Part of a small language model's weights.
Architecture: LayerNorm before each block, learned positions, biases, tied embeddings, attention and MLP in parallel.
Training: 109M tokens, 6678 steps.
MLP neurons of a small language model. Each row is named by its layer, matrix (up: input weights) and neuron, and shows model dimensions 32-127. Each number is 200 + 20 x the weight over its row's rms, rounded and kept within 0 to 999.
After each neuron's rows, "fires on" lists the tokens most often at its 100 highest values on Wikipedia text that the model never trained on.

L3.up283,232,188,211,218,207,208,212,168,239,209,200,190,208,196,215,203,229,216,165,231,190,185,230,227,198,168,217,182,173,213,181,211,209,212,180,207,200,210,191,187,193,196,191,214,168,177,208,208,209,180,210,205,186,245,216,185,198,212,177,193,207,239,171,225,197,214,177,207,185,176,236,188,189,186,218,193,214,197,186,179,182,194,199,164,241,233,193,223,183,207,192,153,249,203,184,200
fires on: " form", " foc", " acc", " As", " Cast", " dem"

L3.up479,209,215,178,218,215,182,211,163,172,195,174,207,202,194,193,203,186,159,177,205,217,203,204,195,198,147,207,190,174,165,182,177,189,191,275,198,212,200,189,183,165,212,192,246,207,213,207,207,190,213,206,182,225,218,213,196,217,223,202,218,161,161,200,216,231,193,204,212,182,190,197,175,191,205,190,231,170,224,192,168,222,211,196,174,220,180,188,203,174,225,194,187,194,201,212,194
fires on: " The", " F", " He", " A", "."

L3.up146,223,191,219,222,187,211,215,157,199,195,205,173,208,208,202,207,196,146,212,214,216,213,206,236,211,167,222,266,219,225,175,188,197,191,194,204,191,216,197,186,219,186,185,219,208,221,207,220,187,228,180,258,190,195,182,185,194,196,198,229,225,217,208,165,197,186,219,199,190,220,178,192,188,222,175,217,210,233,169,202,203,227,213,211,206,223,217,174,158,211,190,178,218,191,209,208
fires on: "^{", " City", " County", "ville", "burg", " Pro"

L3.up168,224,205,158,215,191,229,193,179,212,174,204,180,193,195,216,200,205,157,197,213,205,215,229,243,180,206,200,184,222,159,202,199,183,186,182,186,165,213,222,203,200,199,208,216,195,228,212,211,210,192,198,216,218,220,215,214,207,172,233,202,184,221,213,195,209,151,216,178,207,204,190,173,162,204,226,224,210,198,188,190,187,175,191,154,237,217,152,219,195,169,181,207,175,197,170,190
fires on: " cont", " exp", " rec", " F", " Rec", " re"

L5.up212,169,184,161,203,204,179,173,189,196,200,183,217,212,223,206,232,236,198,221,197,167,225,200,208,197,177,191,222,226,196,234,182,202,180,184,212,197,221,211,216,198,241,191,195,201,184,209,199,216,197,202,177,202,220,189,222,167,204,222,196,213,220,195,190,187,214,221,156,216,163,185,191,193,186,218,184,187,223,165,203,218,225,180,196,229,148,190,226,207,197,187,192,178,203,244,234
fires on: "r", "o", "ut", "e", "ur", "y"

L3.up255,224,192,218,184,244,197,211,189,203,191,207,216,205,188,172,211,199,224,190,128,176,197,199,202,193,199,209,209,161,215,223,224,205,224,182,174,227,195,212,203,204,223,222,191,239,223,164,223,225,177,177,201,224,174,177,197,207,200,196,181,202,214,182,233,215,202,189,183,187,179,211,200,144,238,224,200,228,189,182,158,198,202,200,188,203,205,242,201,183,234,209,229,216,182,172,216
fires on: " f", " F"

L6.up207,177,177,223,173,192,214,223,185,237,215,163,224,153,222,201,201,205,175,223,195,177,163,204,203,197,193,218,234,218,171,198,209,164,218,222,235,177,182,208,191,197,217,213,202,207,195,210,172,200,208,230,188,238,189,185,196,184,197,209,203,201,195,214,214,186,217,203,199,222,201,214,195,219,198,233,230,205,199,181,232,247,237,183,204,191,172,203,213,212,202,211,192,213,191,203,184
fires on: " sc", " requ", " sh", "on", " inst", "p"

L5.up147,178,214,207,217,201,233,192,217,204,171,213,194,182,180,200,188,188,208,227,182,190,204,153,191,219,213,183,175,201,183,169,208,197,177,208,202,204,204,245,218,177,191,200,202,205,171,227,199,206,206,177,189,218,199,171,192,186,219,222,236,191,218,177,235,216,170,230,159,176,209,227,205,234,183,203,235,172,214,207,219,194,196,179,156,187,173,225,217,218,204,223,195,209,177,226,206
fires on: "or", "c", "ers", "&", " Sc", "er"

L3.up565,203,219,226,186,213,213,173,197,181,205,222,182,222,186,200,175,210,190,252,182,203,217,213,217,191,170,189,207,181,197,191,173,179,194,200,188,201,178,203,229,212,194,213,182,219,242,182,223,179,215,211,227,186,232,202,220,188,202,239,170,170,205,209,221,214,218,224,217,213,199,182,204,216,197,198,201,158,231,199,165,224,180,217,189,248,185,208,209,193,175,187,216,171,168,203,204
fires on: "ir", "urg", "i", "ald", "ph"

L5.up417,173,204,218,172,202,221,205,148,172,178,224,169,204,185,204,210,226,213,234,172,221,196,177,186,208,209,213,196,189,221,200,181,205,210,180,209,222,216,199,177,213,239,222,245,246,206,209,210,194,189,231,220,199,175,186,207,204,159,197,206,169,241,204,204,167,209,189,169,205,189,187,181,208,225,212,189,214,210,212,204,204,200,211,199,181,185,188,213,211,191,175,202,187,187,203,178
fires on: " K", " O", " pl", " T", " Per"

L3.up477,199,213,227,184,192,150,213,211,142,177,236,221,206,214,227,226,194,204,221,203,217,188,218,222,200,199,215,208,204,212,203,202,174,206,185,226,196,233,179,187,212,199,193,195,210,201,189,219,227,224,193,202,198,190,211,196,178,188,146,218,210,224,208,198,204,196,214,183,222,187,191,211,201,216,192,170,223,184,214,211,194,163,208,183,203,186,233,224,195,183,212,185,218,210,184,222
fires on: " st", " St", " inst", " Met"

L3.up21,200,201,205,198,190,207,198,194,196,198,239,242,225,177,212,193,217,180,212,191,151,213,208,198,184,177,206,181,181,186,217,203,200,224,190,123,185,192,203,224,206,223,214,197,202,226,177,235,181,205,210,211,202,219,204,164,214,195,179,230,182,175,183,239,193,198,185,173,168,167,191,167,185,191,225,205,199,218,212,183,204,189,195,182,200,204,189,237,226,198,250,207,221,203,205,164
fires on: " Br", " ret", " Co", " F", " fin", " laun"

L6.up201,212,185,195,212,239,227,204,184,185,204,221,193,225,218,239,186,213,225,190,226,223,232,150,215,165,190,170,194,204,183,196,181,211,174,220,204,233,184,211,200,175,219,193,207,176,186,216,179,157,210,207,200,217,210,178,211,208,194,181,203,199,220,197,205,221,219,229,165,216,186,213,206,196,200,181,213,174,153,192,226,177,231,219,201,211,167,179,198,201,189,156,203,155,215,237,187
fires on: "r", "ing", "u", "ad", "it"